python train.py --num_hidden_layers=9 --hidden_size=160 --num_attention_heads=5 --num_key_value_heads=1 --head_dim=32 --intermediate_size=640 --vocab_size=4905 --hidden_act="gelu" --norm="layernorm" --norm_place="pre" --norm_eps=1e-06 --positions="rope" --rope_theta=10000.0 --rope_fraction=0.75 --qk_norm=false --attn_scale=0.177 --bias="none" --tie_word_embeddings=true --parallel_block=false --init="normal" --init_std_qkv=0.107 --init_std_o=0.0 --init_std_up=0.107 --init_std_down=0.0 --optimizer="muon_variant" --learning_rate=0.00705 --lr_mult_o=4.0 --beta1=0.9 --lr_head=0.00428 --max_grad_norm=1.0 --warmup_steps=200 --schedule="cos" --final_lr_fraction=0.0 --batch_tokens=16384 --max_seq_len=512 --doc_mask=true --train_tokens=192800000 --max_steps=11768 --dataset="wikipedia_en"
MLP neurons of a small language model. Each row is named by its layer, matrix (up: input weights) and neuron, and shows model dimensions 16-143. Each number is 128 + 24 x the weight over its row's rms, rounded and kept within 0 to 255. Numbers have three digits each.
After each neuron's rows, "fires in" lists the words (lower case) most often at its 100 highest values on Wikipedia text that the model never trained on.

L3.up478:128131116130146140116110076082123126135169148158159100122077136120128122104127082141097150134144099148088134153163147106125124156142133128104136130182173111110161129167140136181131122105112134098128137113128120142110078087135119137088144140142150153164133101153131101095153161099115127114175067116129177139141136113117148130117104080174118146127097124103101157121111163135159121157110
fires in: "as", "not", "still", "now", "named"

L2.up295:113112173149129169146156143145147143114125130134117092136155130126137149135136132121126134090129175115173098093147131092123134074154140152164110097153111106115134134164136102126131152149121153056164111107155125160130146133131115082137159083114064123114121117103111160079144160132105098109147147121176145107068129100116117102149107095143125125112164134094146099124124143122121123104184
fires in: "was", "were", "to", "outlet", "mostly", "far"

L2.up83:154105059144150142083126131110093114108177129144113127123080141111115172165103154113109175152117107156139147140115143161124116159094081150164119136152112132134138184121142102156109100137143143099118100125142116110106113111136108112161115087133122150100156086126133087120128119135124150125106130130124155129136085125129107104159104133173097110137157140091134137092137140134165102110156
fires in: "is", "was"

L3.up60:142156091148143144158109151111071169120163102118125120119093148166096109107153141176143126137164154173155135136135151162139120138086141153160115121131105131104134132154092108121138113080143112113162163160108148137149145118154132137166126102103138116151077115112120172095133111129146170129122112133120078133153162128109134119098128138124134122150114089129149074115116148068105116127147
fires in: "first", "high", "low", "highly", "under"

L2.up136:139136132119115136185176119123122143158109112098145109123128110090083127171061119148103124165100155121137152099097178122093159089141142097128088168157063135116108137117130132113174130105126126157103138139151120127149138124163118119116159104144162125112140138096169118127151115150084117132131168128138089084135146120135136094147135135150130160140141142101094148135098140131147168108147
fires in: "had", "was", "began", "started", "were"

L2.up240:129144140144132144122095124109071155087094139115169124142145085095125141133139089095151125116149120139149151152150083102123130112117121106107135171098115052167117134138135170105173146093174130124145120147136121118118083167145110113140128096169124161168096103155171138102121137116131118120125141120152110143112128154157137075138123169134121108163122132147110154167118124097145115112083
fires in: "there", "therefore", "q", "alumni"

L3.up547:124101064149166146120096156134181116110104148168096124081100142180141125114122091115113144130163152140117128124100092155125137099128120155129135103151170120149118157164149140155128134123121119111117161124144099154094132152126115129108121118111122117179157132095105117105141129121125121108185101133140120148118110140112136128089130083158114133069133130138131097090166130149114183124129
fires in: "been", "being", "became"

L2.up538:148124097093141162159119158123170186122145136112130138156132135093143141124094107129165098147104156153155112118126108141117142178117070141123065125151147160131090103112144157149067107122132072126120115115156133121108139115141115160124139104102157092099126124135081109087128137148124080124129110071111160134134149125131153157115165162127164128126119100137130155128128128135113137109119
fires in: "both", "not", "only", "never", "still"

L3.up329:159159126133149125113125117135160148117121118106146164139117110139116121131113099134147156129138139136137100139124108149169147122140108154131129183152087117107111090107060125121121128080141091140147114110082118155167129181164138118135156139122106150100171137134143197134134191163110174128118130130126145101092112112119138081126130134123175127137087138087108135086140103124118138144139
fires in: "following", "due", "leading", "according", "during", "however"